config.toml
hidden_size = 256
norm_place = "pre"
norm_eps = 1e-06
parallel_block = true
init_std_o = 0.0
learning_rate = 0.0142
warmup_steps = 200
decay_shape = "sqrt"
doc_mask = true
MLP neurons of a small language model. Each row is named by its layer, matrix (down: output weights) and neuron, and shows model dimensions 0-255. Each number is 500 + 40 x the weight over its row's rms, rounded and kept within 0 to 999. Numbers have three digits each.
Before each neuron's rows, "fires before" lists the tokens most often just after its 100 highest values on Wikipedia text that the model never trained on.

fires before: " ", " to", ","
L3.down788:524502553496463501530481551508548498487479505573488488476521488428507507488568526459508524465500581464520477486582430475404461543544486490495503499422491561612533559515499485432473447458522526482474544524486500520489470519473555472552465531477451527522499447499437468483496428519502553582539483483506447509498533476588472484460502473543457532608466536498512506550392484461497489504506444479574468449470557470503468571491461481527488525494545487436524549474520506427507519519639444504504555537490480492476489588528518521478532503436573572466583495483554469538487552491481552553543537511462537514499481467499509487504398550466489577550519563515558510462534516458480495480476456428492501451478463512555488527478495589486496506412484500516527462471530492479531480479483563

fires before: " ", " |", ":", "st", "+"
L3.down320:561499504493477476464509499555566440475484429505465545537511473529508501512432506495398567528542567530463491470576438532464549443581466418523498486485495495514533470450501555499386518502566534483556519518465537486525451510484494470454501550480528565492497539501501479522556472529491558508525546459513537554436480509487466434499457515462514499465534444470567553482399516487555571513515439535500473511448421432564496449476521569441511498494450436565495522548492518524376520511459536522523536431505482560476531519463497486473501500529433503500500474461493509455542552523504524548504517450426518522427477534514525577457415514528524409504489492568476440517501510521473515504467502501498508525536480427534523510452552500489505498515444542527507531467480503615539439557495554

fires before: "19", "20", ",", "18"
L3.down119:455523471541529432495515476440508459539540497494520468512550504527416535494522594484513438492502539507483463446479488503512416570529553493540513397442425522447531534495534547510480525482426501445527499531512474506489524531433466552582472468512534567533471503476437503463534519520626513470508444544527509485421569544515499499543466501547525476527401477529429474496484507510512529525459516492537483458478543504533455669438496555472530486528458454473492524425580436551508509472459470503457443565509468499499512512479523469477478503512489537519489506500442474507464474551483461490512488505452490543539464494511496528518518506486499471467485423487485472507495555524547466594433542353445502506500421528513481451502513445508521455453510481490439456447496552516450520492502479

fires before: " |", " -", " season", ":", "\n"
L3.down450:519493480485495500442509533504496470511419466484478547522433517518558579562520482486480465515544436483522552570490431515432527508465501502552530442459440482457559500519530464527498490460477453532520556546488555503522467479509512414510553447486508511536504533519476551518491563497478489490422564546540489499430461427515480410533544556528517471426487478450527511461495498490510546486488543496540547501497457490545541479497484552516544480521416505554531476416483477466534552524508444425565461502532510511479509384480471561491513477584457470466474500423541595400444461487475436542475488489507488536470474497531537531526478429484460461513480527521481527456533528536494540477574510517554523566429486518516523485558460527488505415488555511510478484635547503451491550484420457

fires before: "20", "19", "18", "\n"
L3.down653:517428491497448530558468534542434525456479527492483522434437564527509558581503436490477488574486452498512525508460469519458469492422479561581472508475465487503497459505512567516541517443456492482513525526504461472462537473497479443461517526520465498419518496527474447505548459538571592495505553452469513494504478541550506512493550501456489487432554474526502467552500539514458481511543480511474493531495480496506497504489529443522567489522536498524504525497453488459489503529509473527418454442533560448471498465564436495548575499465448513527411457474559560413552474526554471438508431478522537559425455480519578474507509550456467515549496577485472396549550500490513550518468407423536538541506491479560496539492485499521465563547472535588553591422465478495535454533493489

fires before: "-", " |", ":", ","
L3.down376:502544456473540538457518497538491513466546501509436455565509467489438565480530504464502476496501401549483518522544437498465501533462458537454521485524474588513557536510573484538488504479555482551490498516539491504472431458500571466409518480582456499437459518544483527514422500510441481491508537588484525487529553421549502469450563486502439535533448432494493529426489521548501540503449510493484517537521486407559470487497478454508434454534429515549492557495495478544464522555540494486420585510464513488437514469496546546549528493524512362538500504502532488540486450520519564496421541540518608505551545464510535446529482497539541452488475534564552519443530447469529574532476504522546574574463479506505485474438533501531475458457507509489464448548509493503486498529470452

fires before: ":", ",", "–", " season", "s", "."
L3.down772:501488472485506502501533513472507467522462463477538531495487577540508466561465533514491428497509490566471523571529410451500440439457532511490509497515494526452505497467465551492531570515560502490584566495422531421487421513426512480489553507476497455468483534466449514517542462512518495426424476530513533517432467489497513526537529489509562567502505507460480443464536450501447511530469461423501553509495439528527454389501520501601543513483460491457479496446531513502503494462459529475498554462546462450496506465528539500507465493560496515463605567509484532495448461413526520479495552481557473580528504552526446504532530516490485489376490502508478456524503537563438506522389520489464537460553579433488502553530483542489466534493486561529541419483477530472442572436461479

fires before: "==", "The", "===", " ", "In"
L3.down721:573547475541530488523448560524464581489455503478566485461512498473457463535502550498538473479468499478525491505523524474439488534477457480516459532548524534451433503376538563521488432520549503554542512494551529479478482436551509496519592535435451430541455543572482423449541485534546484575466492532485567504458488463492488511439529434576566509500495502508506479488508515619410458592507520432518496500502454453537496482504480426512427475480463466483481532472502485483473524497571439566449453467604547477500471569544511503485426489521490469459549512461511459477505570500548503493535548506505514481487491487488508530521514576533448473484495521506513475480464485509478476479520554453461489484529518436433512447509467499508484420447512519600569503421514439467511465482558509

fires before: " ", " of", ",", "19", "20"
L3.down556:512518500494591499556535466402511571529475499504525532476478512534497487484533495499476480583427461541510524524563532497523465548464495518515533463571495544425483477560500562473498512533526478528527516529521437479496487515541454457479591544481544556513432496522511475562521551493545428444483506534521441471497533524486514471486499510537564445472458476494470493558484510474462502456561531433477565544563472574519477485514545643498454516512463453489513473467427473555487462469496495507448538479581512459463537483415530466504446575559422514463555489536476490519525461486464515423471476492531515529456516499527516548561569537406514512502463479527490480515541448554475504576521462493445596507509530494395497537493448468509521469515500528562552530440490418533557528511445483

fires before: " ", " |", " (", "′"
L3.down455:481396471461511486459502525468455481502446443514511463515487567510539538534526477467509532548524458510477467547524537499505515526484522519553512554484505527533568475446553562483510479458586485475560436435551474502503474490489521529498532495532512525511556524485490484557534525516479484538435492483500484478525539518574511429546545468505485456473472469473542450522517489451524446516482499562460508516536508491611443501423446543487440458562474519530518470464485520472502525525438496582528510527415558476582502529501543475477483558472487506506500516475574523480514463471529515614465530491409512574478567532479453465524594519502533482476533544509545470501482447458479458572501495481619435465526494568545519404532474475511486510410520558497398570489458476536422556529459484

fires before: " |", ".", "0", "9", "8", " |\n"
L3.down627:517516482551525512464487476496516517453418454512428520442516486486459408468474531517498519490489497502541468550538531438524444537583499479494582454511472513532521537533501474571439461442466543517428517521584501456484436514537558532577490480564481482539557481504455514508576472535546493490590552466524472463524557501571495486493468495513538539505589502456610527518453479578489515496525447444482530481520505498472475538448433463540452527511550529547508532454529493494520513521571399562521470532582498496511453498509521497509485470464383456527528469516498527473466408558496499565512596458496498533458490559533515524566453506526524537543436507479511462566580533482547518530443521512486513513493474541532483477480457483476505539515442431529542527507521541574547540530556486

fires before: " ", " (", " Apps", ":"
L3.down312:435549537497539488563456486560480485474525502505520421487452440518501524542587535474506504451539528476473461546460547497525489562496506566471530542467428508528522615536417589543523532493517518453505529510433411528571512454551470582476499510488514441548553505469524469547529457503501507544556448428448530501504500564450509556480508533503466514478534521485440527509520516500509486505519466452503438557547483381500456499469490474453497490540545499513564496460439540518421494484466466480439477516526413456483466461574551522523565544505556531476586495451485512565479506483422443608471467547523494537506488549485510529504487517467531520510521512528471473419439448434481528475463521464507579535507549497518566522529430533492503429492531534458509507457467512503474461515505456

fires before: " |", " of", " |\n"
L3.down2:478455525477457484513521517505535490568525474500507419529572481413546510504465519458528506508546473475483512517486448500465487497454543514406571477549522538577452498551493468507519420485531496531481464485537532574443499432505563463471495505414582495556558485542555523497457502447504470460498552502546484584559460472503497498569506572495526492496480516487450479452504545434442442507475483459522493547480550456462515469558493443483528503425538456511524486547565530470475507556490452444477536518523468512475465493481590470491556540461439560465512525538504560484427575552413515506471501502577533468475511484489530452485545557441479518546455526512458527465480453486504454412606473474500574462486539563558440451544444499499446527489527483498487499498474499503555454595462514

fires before: " |", "–", "s", " census"
L3.down944:453472404477432463466478459590540533495466566484468519478487517447539502588519533482558547562527460443528445501511458468464464493546490467460439424502545516534499465488504473518574519421524518502532441498515523529485502523482538478466452470505480522492510488479424420493574505498519529564457413434430505543496414531493433505489492514473509507496450522547501520499493493480511461552496469573528486472484348492500511522547490466463571488552431440484551496469466581451530552479447450463505519440447574487519497571510530534546560511544508491514537527466500428464502464481523512483535528484486461550427488465454619515435487471520516478516531502516589497489448511519535448514514492440443463505547492515485525523516440473481464482594460497503416515538509513507511498454466478

fires before: " ", "ve", " the", ","
L3.down219:436415477461542475526499463557508472461516470520566501502484510517485546485576517546535544531495548521500468454501482434481471478533487501554461532472519469468459519585530516459580515489496482496491580573604508515498526494476443476461518445468565472488568628596569464545399535461502505454467474510531550496569494419514503555490560507499548494505512478514464514498463477492479498454515460453495527471513523462421489488555455494506472468423465535520512463501524457534588552537506524525485451460455522527491518481436517465467524542527457490499474541470565509442414484521483544488505484522539474542451469581538444509492519490495505473405448487428497525514575498439517493452514479493450545580493492499585482530524430564450438506474510533486431534461453443521536511439533493

fires before: "–", " |", ",", ".", " and"
L3.down827:446511417532514487508501498541495514523516480483496437445468408508530506496548552520437456517508452566491503494495482476500576460503462506533532506530499477538519508437512484492493456537569463550514514477500523460547568448438554519424514460466478494462449509535475484587477539499498455534535410497566518515553578514467470435547551461489496532436554500538506491508499523523478401564515500533535523525558559482462476447490417455518410511547437380492515513494497525554477537564487483473507468445479438447555442462535495512408527436456479494518519529444547514474564516555513492450423442457499511488515580498437506488452555522544501508479482485530554439422525480503518560511482550510483490503492509552446560491446541476550480458526475624434487484522505555495475519504481471

fires before: " ", ".", "0", " to", " females"
L3.down1010:475579497525506498490439383451495599497489460533517472477473454517510496537529555436500459490505551539425481595538461490539473569556507538446443471453524508492488524482466484464436439469496518505508523441395517524472440537448538480489539463495534510516589510488453475488456521546490489534484470555511511493535440502483497503468473478490468501438458479578518542492478438512506505453475478460500546519481566523533513446514460526586488434440490549529583485519409617512484552477519483534500527486532468468514495474484468485444576505465510487497493469527587490488480521520553582498500451503466497545472502530475562558480488549502534428537464527508517481499482509439461544552522416570523503432503532453530537524490579528461410529466488456520577419426498521510467460510539483

fires before: " "
L3.down43:467500462538477549459470491476478548523488532530480498535548469397507503530504509503506484457524448533486537490467465549483461465421504479495546523504527472512550511599508463481501497496591501481551450503469459492479501547532459451559453534550455466519499497503536519536529528541487425486517552537428546478469540431574536468467454454480547443513460477435522573498496549500479561498485437441524537543463501533491514526520539477498520513517495480453439496532561484516506500546507466487486569509538536449547507574479450502435485468522496576522569520501497505547563585504493495472539459485460437399507363457518545490583513519548495506470555564505471480450493451486529573536496490585496475486526575493528472482545476414547494474420505485433457535494586448578470443476436470

fires before: " ", " −", " R", " \""
L3.down757:495480470540498507480484474487522539572436508504557491463489523453528520541465501514471509491547554458554459498495526495466443484483508495491555551559525434440519511452547489584570508425525459479530486536545527477525539506455450511543526489450479509473463543598561404558565505528518495526441512475574467542466463482496495466558501476499501542428524476573576470473451485531439517457530544466529524494454474551499489447520520465465612508377493432592543478399502559489522446482514502522481531461473526579517502477476523523497522488472482458471492517498498487473559486491514521516497551448484544465460496520519464544501471456503446460512492533530546463502395523489524554486500544621446443457492472490441561503497497425461494543496531448554562547444437569536503504497545548

fires before: ",", ".", "\n", ".\n\n"
L3.down682:553557518514571528595464470535532541510546416508501525465573429506462541512515517525532512452491413535471406510502456549517553543422494526457543463508438488491528511446544514527482498519574421621487498553528475506445499556510488547547563508507507512547503518490498471505475504585446485527490537512570452474498513507502506501467519613508445462461456585525516474466537576468465536467515573531569497491558546494485462483496494511489526539537476469549492520531615524558521459496487487553471485507481492456513412480476585450498481492454501525495543454484509429483446578498506533460422429417499479483480483534517540512580549474444506537517479460523535494524527547499501489548475584539495547477447493485526528488531454449493515488479485473551454448498553560523497518504540455

fires before: ",", ".", " to", " and", ")", ".\n\n"
L3.down899:477525459531479467609495531477504516453488503590552514517479520501531531576518533520494486442546511515480493530598476530554450523421529478510465530455561449521537501438390446500551465552473498533522513487431476499485387503474503443497503513463553536547518579480523462503424493429512428532492478531533427468540462576539474497575535501520526531520495482494537497457546484470484456524487461474479460521494483451532455497568499523487571535473496494487534498531544607492556511476580557511498546519432461487502539579508539521500533464436493530562564483449473434551463526456491568393537496518525528497478475491419516501549453410498509490425431528488502542441553496504487475517488459530503471621516503484492530535493524536486529504523478524503495505464528445527519442525528469

fires before: ",", ".", "–", "s", " to", " years"
L3.down904:427444510492509475502498507447497500527427484464537485489481580540480530486514511474496450540423575494475445545522453510514519432461456500482530437479477557488500482454529505507466478498526501601508513540480512483505509507459521560517447508460574464458543517548460462523539439497532436475511525594599552534494451454530510504539546481461505507493469514450514527496524558546475428548511443470497524564553543453565522488510425487510498547508472443497468511525479554569537528515480535501490457474547582533526554511475554491491625451419409571541486491516466472514523519487464499468538518500523481538447482497498498542497472464456410444473481483565506519469399522551505565484485596478467493525538482493473418441460577503527482446473446503525569493498470589476467514528582491

fires before: " ", ":", " older", " age"
L3.down145:552515525464449505421552541473409500472467571458497462490452533516585466495513459524458490538600482504551472553517475516540546544593531478449406511468524512532472496550497495459452504438540438521451465554477461543522519498508562534501442504555514519569487597504471522487522485514484567479500470508530518438505431445553570509455516490543479499501489528459533516479498537526518559467450505588545543481534532535491437445440486590553523496478460526524518534509486519468475520477491485523514546559451483490512540477528480558527514538514542491573455523464496453515457456468461430541489506540525590549543476516435498430478528485607492485503537618427575522515542535522509496469524477509483513474479503532544446420491440535451537503462529566478485545432494502435496520499476476

fires before: "%", " |\n", " males", " ", " under", " those"
L3.down938:465511530431537486504536489513513485517551549564549432442521484571413464438525513530564533508588518494481467442485461423598511538463490439501508446486571449493510463507451483509523528460524437464546535532503511516526485469486479478506508517507504501532518535560484506544515509387509491444482521574566429568515452490532430511517556523489484547464511519481477536505592506499537499444513499462437557483500485469565474446500514513534473546469402480501519488486570507451458498544427507483506569540491510487544468565515541553499517449492538563526450446411544486458488476453498512434459534536558509474526516400486475471514481448485502458526498485578485500475474502546512482452502541385423532477528498514529505523554503491481464406457571550493484443472536485467550484488471418

fires before: "==", "===", "The", "In", "H", "D"
L3.down36:510397491519465507552486466522487483428481408505616412537522569547539504494512481485531518462448493479487523493537561473515523471494498484519563496492487530507452583444453507505427432493533520529457450477550477465431473520489415528502498515530504510482471464574542455551495510549489463451534492463476470557473470544527525509529476522449535567486483609480521474497445490486499443499527495434457528516514483503384529516538465504532496456535500556497534492516511481497466501399494514614463551541538492520504496510526591474515523495478582491421527478505474539442504468505478503505535487531436495548500476457527603492504494482533476558493503501460487521448494589479480531418502494512469452549549483435486434521540495550487546452385466432451524440494475544477499499553443536

fires before: " a", " an", ":", "18", "19", " the"
L3.down906:538475502525497518499448550490443539515578480530572509505503547534509446560514501527497543491481507484494535475460484548608495484453516545489546443463440438548518509521560477447530491482511493510570446486490554499527476485463473559504489536518508472491556500535575505484517493533512456530603459436524542451512486420564471501484571439495475524519535534458471486491503492528518526496501493573561584481473525476529466484493439581499479455403515450538479557475500558472518523553531491508548493465546492528487597533538501587494500571507479560461516427473457500512519504479442460502537484483505452458456461445488576521523446481497482422546484500492557465503446486578515477550519566530488566487514426430589583497517559473615515426475533568488498476477487504529498457439486448

fires before: " ", ","
L3.down578:465523498487487507532452548515455559452477435520471484533533523510464528391439548452505474443533490558497520512517534501554517479445550524467491516472394474476483483491531568535451525522513515554557545614547490458465526493503552538474596499482553542500497527494599499474471530534572500532544480506514526519493555453515520504540492546481440527543579529530501474492492459501509499506513461500468488511491448466433475539466514467515455487492475514469546497529486558513380523499530490478517543608462573446506526536494506490539511551543452517528457529489516500527510466513439462453567574481452498480462487482547523488559524473431524476477531512472475526536523469473473462612457500571506543472527540476537481419612580508518521510447473548455519399443454426477536463537506550

fires before: " |", "\n", ":", "==\n", "==\n\n", " |\n"
L3.down755:452495463554555455482520481493463479526555444471558507482506481448558486500519501512422503503511483473470479473504566440469535514531426485444537510496470452481514495559521495458538539508471584490510518494495524502527452539485544507483596512504493486487442520585516544510513491608505460529491516446525495491391548482509515495411511556517427523452548525505506543512431462483439481556537469531532501515474509489542476424463546547503475491493566579510516473530536561531594532433465490491462481550518552537557493539503478442490491469496535482457526430502535547384488472527534484483509512488533502489463405543475500483530535536489453470536510495416501473463506573425528482566541537407493431512533544383509463521471487483482526534464503435514548430517461481517450475458394531

fires before: " |", "s", "-c", "–"
L3.down702:460526409515565539507543542476476524480478514519447506588585483493466505524438585457504549495521510521544532523510517483538514528531581514477561450489589415506486490426433489538473474514526478500522498568498554482489459447483577564543542424398434544463542537461487535436490540548540525514445491506501429454538497460519544518449497527511489412461499522576525437457506476439533488510425475551524513411487467509505539515528470475427471427458517551467519459517503575531556490491563454505482582463532514419521557518478490502517508511591472486502480567499548534554517528460503445517525453526488505493505530484523506546505468462510522493482492525474508575533457516496524499459516409494482470540570544499483452427454464489497496468497517477530498567543566501576492523443504461

fires before: " |", ":", " ", " (", " −", "^{"
L3.down592:503520536516435492564508551481466467530575471569459497545491523518571483500424520476488468507475513440461482516560502532481474512530527449526487464475548473483543544491502559594500588546510478559456587461525463427446557423575543521530531486509504540524480494548461491507537459503511486521446486523507429560501513471543471513532552520471458455521491529502488493477491584417525502495549563504442551464547494549522528468491456609508448579497469573470469554482538452492463436515483459584502439549494529559447454486548516584545473451455507499474489538525560534520510548462507501523432522492517449521494461464458473486466494514426513505481512531417566528540550507610507520529514480490549531488479485539476417548499463508548487503519457491525510429515507448520596455552544487

fires before: " |", " ", "N", " was", "/", "che"
L3.down549:504583435546539522519510468381551513443520495567540520517512543495503420475469534547515479556503526442519472468569455556480518513559497489527420465512525542550571496517523494529431494503530559440537473460506443451492495476497439470471500424494479418559490559495533512508454522437482442493484497484525513502584471518499559507527503568497517458467482459533523515497548559482525513484491494502495510493495571539514489408593487523521478489503542452527433568526482474496483470469486493437487532442546514499455605510593537482479442475489484496483481512497396600508499512500570496590472504523461438534479443490465532546465452525507510480523590552428439475467556518477512501447491460568508549548457498464548481495585510513461475488498459438486478478473470529453473557442539526

fires before: "20", "19", "18"
L3.down389:530538491490509492481559547480481482502467544521518484526513511550474443483489482475529555557419516509429477497525459514449459481524454466515504592449458519436430494451476498524537492505490471505497473537599501433535528480502474448582489546518486438459462481497467408459569513540612461545518480524498519528504449522486484485510522459557530515485524441495483507547468426472436585509466470489518499582479518558514530481556491449502488506490473449541461541461453468483441542521598461623508524522550449524431459471511501463481480462520513543491506572520451448484555524493511481431557570506476474511462484561507527519500496484442468500451501541504566531451489413577544508445492532528419494423482557453450499546494504569543502490552428568505502515409463484441512527526505492

fires before: " (", " ", " |", " urban"
L3.down239:521530466490487401521537524526515515489490459501579487510547485453547484506511589508511555468457553448479515497488518462447480523495506458462552469554512530494483478517536440579494452516515485467546505523515494418493472496416530489486530479478481550520479620481513528552475527505507486521471582457453482470497438501507465438562428476480513555448498549584539441527445499469476400491476456511499517539539517467547423411541506448517497492536517450552470513506504554512548505480570427507474462479472427521572497468404554487536490485445488449510514457568487513459584541513459484539448486501441444490496573492520477452542505499507412424553497473495422523440506457449530479490510542483471518494496494481467583503358573455498500464496467482534471469509501505496477504553479462

fires before: ",", ".\n\n", ":", "\n", "."
L3.down717:502426533486549527495485475507538515432594489472518495477514480495528485564543533526493432520500470463461471496562552485480485533484508425529554472517544537537469541504540477475557526455566394499530494475490430465495453493515556461499538461548424598447502513547467435543456505504495489514515482500499514529496556610495517513505500537516441497449481563333515537503507438467503493495506539426505526557522457465507424513531540492541445501471456553482520456511558532476464488555455545538507487443544487510567534437543540464527529495561366523502466515473532464461461559519470494521484518446522422510523469520527563501536538514475489500495481485456523490524534491493505476447423502493439522534552455478502583562543537496480475521546514554415532511476544550454516488542423506

fires before: " ", "och"
L3.down559:544471502490520473575438474492598535452467485544489543482585558503483469519503459418488557474506529493480530510449446482464516464477523584441461518463434546576472420518502570516545459442554548573526496540530483509488507485513459522486481512539542485516515608498571480548564544515527530505469603466520471468502537465537507481520510446474495517539513514469536507486396551449545439545525464500495455485482458451465489497504464564516504495497472447452458532532541436479486516498474519527497444462517461481530529477596498513399518457503506530543568489534474472460550404532512535458466546400464469505433510459494476520469468545527533442511532567466485542528551525494443492628516500462493532484409471411529502527504484518488509506449495459518523506497487451459515454525469478

fires before: ",", " |", ".", "s"
L3.down522:464482428429557466460518529510549471401481507518554541478492475526529521439548503482510461481493529513482534571522546558466485581470497521536505423468474457510443470483562546561468515522432485524561524468520527545493433448442501447469463524540532465471523434482539519515472451509551510490565542532472465525496488507434456459504475500556470496479512497384475511464450480551503433501476555525453515499529500525458449431501477508481481424454503523558508442412425550556471506598531544505482515497489517465535517505449550563454518453559466491531564561513507519548536537519515508552458523561537472576545469489461515440432468478517569472456462412522501479564556492543495489488445544560550510527507438475491530509535504472509442449498546476541449541538468427514445450520458447

fires before: " |", "%", ",", ")", "."
L3.down334:507467490514464557475492482478501545535564419503555473601483504467491506477577496489499467514522501508466569560522500503555527543463541535584539512488584485494427513531476575513495466497428553490514454448428512503490476503554491502470523570460507392513550523522487503534471506534553429448475482514491442504479558519497448466463563523477499544483505542472447579524525535553470495478536508539457510507468458592534509538504484575507398493435436496520492584443526531543518509507516418530574514485494491516485500515483479466542532466514505602553433474435541560467541525490498434585507466513436513478510478446497436482496456513479552492535495464544467545561550534467439499531486505480581493488529487528523447544488442482506469472455500471547458525535582492414461511557553558

fires before: " ", " |", ",", "===\n", ".\n\n"
L3.down156:575509453548535592498530510520519508498541528514507482479564470550492549522436463535519466467550468519492529553551497518457508579406543506488567518520524531479538560458514557554500503486502544566566465444521492475454506532442584536493486494524503495515510475518523414461480428514540528546458616478412498482508466455493522495528502529498538501474582439458504533433492481549582494508533511404527501521514464453529551540517474499469507507517434541507473476540477495506533538525402521464522535605572478533566417494445605487548520479463440520463500497508555466543472521574499503461467531556519474496469498473522429520524565492431481513515472451442478466450547528538453497451513520557468475460541570501513505550475492440530536455450457503464535504527485556525471515527451454

fires before: ",", " |", "–", ":", " for"
L3.down606:492481457509487531531513531483587432528431480497470408542419549555418521552452509561518543519493519569471477518474483491410544550509552495513519511503463446482506555491498529496512480559503498492544519490472553483418532527508561496538563449444534489492551557546497425495536500431504456554477510424514537494485482486464475537546530487502507518505513493518576483459450506470541510511529555551502500548532490457467529461514558504484546426511493406509461454500536563596475421471460473498457564453539530509477477576572513493508554514519550453473469488429499456525493487515497571479551523539469435519625468491522514539497538527468485495441537496452492491470398540500526503455462517529458413561480521467446387531534526494522548516507488485484469455408521498492529560518489513

fires before: " ", " a", " an", " the"
L3.down734:528497501579536556505492456482503512527448479502474555557542527493471541443464478454470527552492569499476485522450532448440478465494480503576501503534492557489525524496516524485471511579488495487509486537495550447534482485458461487468537484565475459475581527524500428431489468485456514466432513578489480536436477496407490421488519491447522492511456497534542533525620469525508494476463432550490465554484491550525445514536545490510510542444526493495504561501431577520528490494460538514551382473506509580522462523495468500475465486543495487442440445509466544478611516581523494531474455485467442457507505449495531555545499509525519511399473525517395538480484559418523505462471460483497492483428543534502503516466537501552453550548546438503605541451489467538584488521504531

fires before: " |", ":", "–", "\n"
L3.down790:529434446473428509475530546549471488485467483488460487486493466437495519475521502516504518498503502530468547490455515530478471540534479447487507497562468525453541454486593467443519562511598513482432586522488502500490485562538499511491541476428491571456507480454515506494585464417577467486510537494508485573480539506473482554484462509468415490444465466510494517498582544502554559510543591482514499489491464543526548458477517528607480552535486448500449525469539473495491525500426493510564551476575471503525468467510537454528433483476458468465507481501502576556501502441457513474577511435471482509517557476447410505484446442491519474438476500482573585497533518514511482444438447510459520578511475492472443539505483530504536498450519436538514609493589458518463517555463579

fires before: " |", " |\n", " (", " ", ":"
L3.down669:446528487472501511417489543454483484558545513454483474491491521501391475532533381525462523512511595521495488463462512407581494501490489442524572472485473465563483514459519482535558529512577552414444553510513528567487454531496477538520539504464518512511461503569483508507495512480498520488480491480427480513528535555534489535496523528472493523501477511530497510470503545559537560516410509524485472581457443489553532470536435472503418497467475478508354514456506627498510448456484550528492490504474486574452534521488491476507442514555583492411555530550508537539550479528466485492458448472446427508520528451483471538523506438464546521497490532439494500563482498542585491500512531509495528528591528464503525463527471497496566430473487469530520539481536544575471508508475470